Part of a small language model's weights.
Size: 15 layers, MLP 1920 squared ReLU, 29.8M parameters.
Training: a variant of Adam for these matrices, 901M tokens.
MLP neurons of a small language model. Each row is named by its layer, matrix (up: input weights) and neuron, and shows model dimensions 64-127. Each number is 200 + 40 x the weight over its row's rms, rounded and kept within 0 to 999.
After each neuron's rows, "fires in" lists the words (lower case) most often at its 100 highest values on Wikipedia text that the model never trained on.

L6.up56,227,169,201,220,156,217,212,190,249,226,196,205,196,192,255,189,238,190,213,178,201,205,170,213,146,121,257,212,207,181,197,208,179,306,194,210,156,217,140,156,197,239,187,168,254,164,167,248,201,167,227,230,159,178,218,230,217,197,203,200,238,222,192,226
fires in: "and", "that", "by", "in", "to"

L12.up1360,166,173,239,179,203,209,248,227,253,196,232,193,199,150,252,185,210,183,196,190,160,196,176,166,176,160,172,189,245,218,185,205,183,114,218,234,140,184,159,148,138,161,217,258,203,266,261,113,193,227,230,150,215,353,204,152,221,238,187,276,223,141,220,215
fires in: "a", "the", "an", "of"

L11.up451,151,192,289,173,203,201,235,126,267,305,208,229,195,180,185,224,214,198,216,205,217,202,191,245,210,144,138,115,238,113,215,205,163,157,212,146,216,132,232,191,228,204,144,137,216,163,165,211,193,240,202,199,101,243,253,226,229,187,268,155,201,181,183,193
fires in: "the", "as", "appointed", "named", "of", "elected"

L11.up1810,293,207,259,217,225,190,216,159,221,181,207,199,212,223,227,182,157,203,239,116,106,145,166,138,147,223,194,167,136,232,205,225,221,186,187,188,123,199,164,232,135,213,220,161,192,251,178,175,193,203,274,244,242,247,188,215,245,190,185,191,244,253,198,212
fires in: "a", "was"

L11.up1905,162,191,162,133,152,232,276,203,206,190,153,252,287,137,215,156,195,232,204,146,202,214,197,256,122,208,235,240,261,115,212,217,187,262,225,154,197,212,130,198,254,212,198,193,169,176,138,178,190,158,142,220,201,273,239,171,200,162,156,203,159,262,211,200
fires in: "and"

L11.up665,200,179,214,243,100,269,173,163,216,209,201,184,205,189,199,141,137,187,128,182,186,162,202,223,208,161,177,173,257,183,304,232,198,253,164,160,196,181,213,198,172,222,148,231,207,165,235,211,215,137,243,186,137,191,217,217,215,141,130,190,143,228,195,199
fires in: "to", "the", "in", "of", "for", "including"

L12.up1742,225,148,263,217,203,227,182,249,184,238,218,150,213,232,208,157,149,167,192,198,227,165,198,210,170,181,188,202,190,255,196,218,232,156,194,290,188,204,171,176,124,183,273,142,231,241,155,190,157,209,267,213,200,258,216,178,176,197,159,206,154,192,175,172
fires in: "and", "the", "in", "per", "that", "his"

L12.up621,237,203,214,191,241,246,196,225,241,214,182,128,180,151,172,190,209,223,204,197,189,127,185,182,149,149,128,234,289,251,157,230,210,148,286,171,178,192,236,192,233,153,179,193,175,187,170,232,183,267,239,154,211,263,209,194,221,172,212,209,72,200,187,230
fires in: "the", "of", "a"

L6.up143,188,227,183,227,256,251,167,183,211,213,202,207,175,189,209,206,192,247,232,246,178,204,71,210,223,193,229,144,151,275,226,215,182,197,245,150,208,136,229,138,210,203,216,141,195,235,138,216,173,200,190,162,166,222,188,199,149,189,221,138,164,226,197,270
fires in: "the", "was", "were", "president", "are", "became"

L6.up786,203,178,241,254,214,181,229,105,207,204,201,192,219,249,251,197,169,183,157,228,180,111,180,174,173,242,174,244,131,236,162,266,181,199,151,288,202,219,150,249,118,145,235,275,215,230,153,192,198,149,195,139,226,191,194,227,250,219,188,232,164,197,189,187
fires in: "for", "was", "is", "first", "did"

L12.up1716,147,248,239,197,170,186,202,179,242,210,182,194,240,239,252,205,196,229,199,177,213,203,179,196,190,231,222,163,199,114,269,194,235,203,166,238,253,203,135,214,152,193,172,261,242,236,113,166,221,229,223,239,189,231,219,186,195,269,198,147,189,273,209,245
fires in: "was", "were", "to", "then", "be"

L12.up894,208,221,178,227,253,184,223,217,238,235,199,200,237,250,222,193,244,193,218,204,116,174,274,106,203,181,179,212,192,191,162,208,200,192,200,187,235,102,247,154,193,214,190,182,104,221,171,228,190,150,176,181,205,289,202,141,288,122,130,169,177,277,172,217
fires in: "of", "in", "on", "starting"

L11.up1162,138,171,219,226,275,279,206,159,189,190,229,177,232,187,247,199,200,258,243,247,125,199,163,135,207,246,202,179,254,195,211,232,177,194,197,192,197,249,199,247,184,200,164,91,205,247,186,262,183,255,215,222,230,277,242,186,200,251,189,136,203,177,199,197
fires in: "the", "s", "second", "first"

L11.up1480,223,169,255,189,154,233,206,265,240,168,251,178,145,109,254,131,208,155,184,145,194,168,197,180,157,222,158,218,218,190,142,215,215,174,224,197,188,220,180,181,128,258,333,198,237,217,154,166,244,191,230,172,228,197,207,189,169,152,191,151,181,205,161,175
fires in: "and", "or", "his", "the", "its", "their"

L12.up57,187,173,168,256,189,215,236,187,151,175,185,129,182,190,293,212,199,227,195,217,213,201,221,190,153,177,134,159,195,118,190,193,197,216,192,232,238,151,141,126,163,144,276,196,221,145,202,245,211,257,276,279,163,163,201,120,242,300,189,168,221,200,176,194
fires in: "was", "were", "being", "be", "and"

L11.up634,178,218,186,135,226,216,269,197,189,191,218,174,253,230,114,140,174,172,285,225,178,154,196,148,167,177,116,252,207,238,187,201,236,223,150,252,170,162,191,170,224,169,204,266,218,230,152,205,126,191,235,259,242,246,162,167,245,130,175,269,152,241,191,153
fires in: "in", "on", "to", "of", "against", "from"

L6.up95,197,172,250,180,91,299,137,181,273,233,231,150,202,206,210,150,196,199,172,215,146,205,144,215,206,221,213,242,219,82,221,202,199,184,258,169,196,167,224,227,141,257,234,178,181,206,225,288,155,202,267,218,186,228,239,220,175,195,205,104,163,167,181,196
fires in: "the", "as", "was", "led"

L12.up943,85,198,160,202,213,146,329,289,250,234,226,184,205,249,276,141,117,229,149,240,165,137,113,179,186,264,200,154,116,193,225,195,225,234,233,148,179,148,124,179,201,131,260,216,203,216,183,202,230,221,202,193,209,257,267,194,177,149,175,103,234,212,163,162
fires in: "to", "the", "from", "and"

L11.up1636,255,158,136,162,185,250,195,206,203,229,144,174,203,252,230,253,166,284,260,192,235,183,175,180,184,168,146,198,173,231,180,236,175,235,182,167,170,162,219,124,170,164,203,250,233,153,178,213,177,192,169,227,182,204,219,192,259,133,194,176,141,263,179,193
fires in: "in", "of", "for", "at", "on"

L12.up945,195,216,254,137,259,156,192,199,297,216,204,161,227,210,144,278,145,120,262,215,222,149,241,127,235,194,189,157,187,239,147,225,204,233,129,210,212,190,176,163,179,194,199,263,214,193,231,207,191,162,198,231,219,253,187,203,228,82,122,172,181,178,204,210
fires in: "for", "in", "of"

L11.up1294,231,189,167,234,284,241,134,180,203,232,233,147,175,139,227,170,218,246,300,204,212,204,123,213,140,229,183,177,234,159,226,207,146,162,265,207,179,249,186,139,216,178,267,207,270,194,174,238,222,200,211,252,168,56,174,151,199,180,228,126,199,157,179,189
fires in: "was", "is", "were", "are", "be", "been"

L11.up1379,225,155,216,158,251,212,258,248,164,226,198,169,124,215,232,193,152,162,142,247,230,160,202,206,207,216,250,157,231,200,187,216,136,206,175,229,232,110,148,150,163,204,206,235,192,226,133,181,223,257,204,165,155,263,199,168,158,130,235,184,163,170,154,157
fires in: "this", "that", "each", "the", "every", "a"

L6.up955,177,238,144,215,193,144,173,220,242,141,181,167,137,161,290,208,139,203,221,184,208,228,109,186,164,230,153,227,179,188,195,252,222,211,163,180,221,204,170,172,219,246,196,194,294,233,73,147,232,193,223,147,262,187,159,175,165,219,146,208,231,210,209,188
fires in: "be", "as", "being", "was", "were", "before"

L12.up1900,222,223,170,173,188,217,243,239,202,193,181,222,212,189,206,143,242,270,223,235,211,135,177,193,200,208,262,207,185,230,180,221,163,109,175,233,126,153,227,137,203,200,211,186,149,247,137,152,135,188,236,149,223,208,267,174,245,147,174,258,198,222,176,165
fires in: "s", "in", "his", "of", "1869"

L12.up493,166,243,241,172,238,205,223,166,194,253,201,212,274,115,235,221,173,191,259,271,182,182,215,234,156,175,165,202,268,294,185,248,181,243,166,220,189,138,241,110,242,237,198,212,254,215,181,248,105,137,137,186,131,177,228,218,175,169,181,185,181,194,210,243
fires in: "of", "in", "for", "is"

L6.up1341,189,157,189,181,279,147,178,218,236,233,230,189,211,220,275,184,152,149,171,105,182,208,207,159,211,164,269,131,213,181,214,236,208,192,194,188,182,190,225,259,94,208,195,172,217,208,158,220,174,259,240,190,140,199,277,190,232,165,192,166,201,255,203,175
fires in: "until", "since", "however", "28", "today"

L6.up1765,223,187,185,176,181,208,215,288,238,218,185,224,151,244,267,185,223,189,147,130,194,147,257,255,245,231,134,217,188,195,116,215,235,232,216,219,125,251,156,178,217,151,201,276,177,207,204,118,149,175,184,188,194,267,228,196,143,121,177,190,206,218,203,140
fires in: "and", "to", "or", "2020"

L12.up376,176,196,148,217,218,204,285,98,232,233,145,219,180,238,165,253,162,172,193,213,165,191,160,195,191,206,244,145,242,158,187,194,236,259,164,186,236,209,276,271,139,217,240,189,133,194,179,226,231,149,239,206,228,234,236,170,269,118,151,139,191,191,170,144
fires in: "the", "since", "before", "s", "until"

L12.up137,268,202,254,263,198,279,207,251,198,220,162,150,197,181,239,218,203,259,277,126,215,151,148,215,184,185,121,137,189,238,244,195,170,167,193,190,135,189,181,160,156,150,262,218,176,155,150,234,203,212,280,186,177,262,208,193,166,143,180,143,188,191,219,163
fires in: "the", "s", "a", "his", "her", "their"

L11.up1703,245,200,158,193,175,188,200,214,223,215,189,250,186,202,227,172,154,269,156,227,191,194,201,253,231,226,247,159,123,151,215,236,161,291,237,146,187,183,197,122,199,176,225,178,243,114,214,211,136,239,162,165,123,236,214,183,189,179,122,177,232,254,208,213
fires in: "in", "led", "other", "leading", "later", "the"

L12.up440,215,169,228,222,210,169,250,213,156,156,237,169,263,104,258,130,146,229,143,266,201,188,176,217,173,274,181,229,149,166,262,209,268,190,113,153,189,177,184,182,202,134,221,241,214,221,165,138,163,176,241,266,213,243,169,191,227,239,189,201,237,203,230,218
fires in: "was", "been", "controversy", "be", "were", "later"

L6.up241,229,211,154,261,104,235,220,137,202,99,246,196,211,201,172,184,240,216,219,218,155,198,162,209,144,199,191,186,87,193,182,198,199,209,203,237,145,138,220,281,191,209,202,242,187,225,180,240,221,190,227,263,307,186,241,183,178,182,249,153,267,218,162,213
fires in: "was", "from", "bri", "area", "dar", "single"

L11.up298,148,162,228,174,240,215,113,332,196,217,264,181,170,142,147,181,149,148,129,202,196,173,211,237,204,188,165,235,176,283,263,208,219,297,228,253,144,172,150,238,165,194,258,222,254,218,138,228,203,227,191,211,161,236,219,185,224,137,121,212,245,243,163,183
fires in: "in", "of", "from", "for", "to"

L12.up1032,214,267,264,164,222,164,191,182,209,169,163,240,171,173,178,170,173,180,201,187,194,180,109,240,230,187,215,238,147,251,257,256,242,240,268,170,223,184,152,181,139,178,283,148,215,132,113,169,150,234,187,195,183,207,198,169,246,111,149,221,198,219,161,196
fires in: "was", "and", "is", "were", "greenberg"

L11.up1663,152,111,248,161,211,239,172,152,220,222,168,194,251,171,197,138,184,162,264,196,259,222,160,222,164,169,230,199,215,217,201,207,172,195,239,189,185,214,108,194,150,197,180,269,222,235,142,176,158,139,174,232,235,176,221,188,213,197,164,186,152,215,213,267
fires in: "and", "but"

L6.up1502,235,161,193,216,218,181,151,285,266,199,253,192,147,116,218,165,196,186,184,329,138,179,127,197,171,207,237,178,254,193,244,244,203,228,213,187,186,162,250,190,123,236,288,210,187,258,160,183,251,188,198,197,239,235,257,144,140,112,208,180,239,199,202,176
fires in: "a", "the", "used", "from", "which"

L12.up1316,162,191,233,246,156,156,255,247,242,143,219,149,280,205,234,237,129,184,241,203,232,175,162,280,183,249,187,253,138,236,239,178,239,177,181,136,180,187,157,144,178,225,213,239,181,185,220,206,206,78,330,245,158,225,201,188,231,241,143,72,248,191,163,217
fires in: "was", "to", "lawsuit", "were", "and"

L12.up247,235,258,243,193,151,238,182,128,214,204,202,174,265,245,185,170,188,235,214,266,145,185,189,159,210,199,222,117,247,205,207,188,137,117,278,207,143,143,255,245,165,213,250,148,188,201,205,184,175,224,226,172,239,229,185,197,182,243,164,164,157,168,183,240
fires in: "the", "his", "its", "s", "their", "her"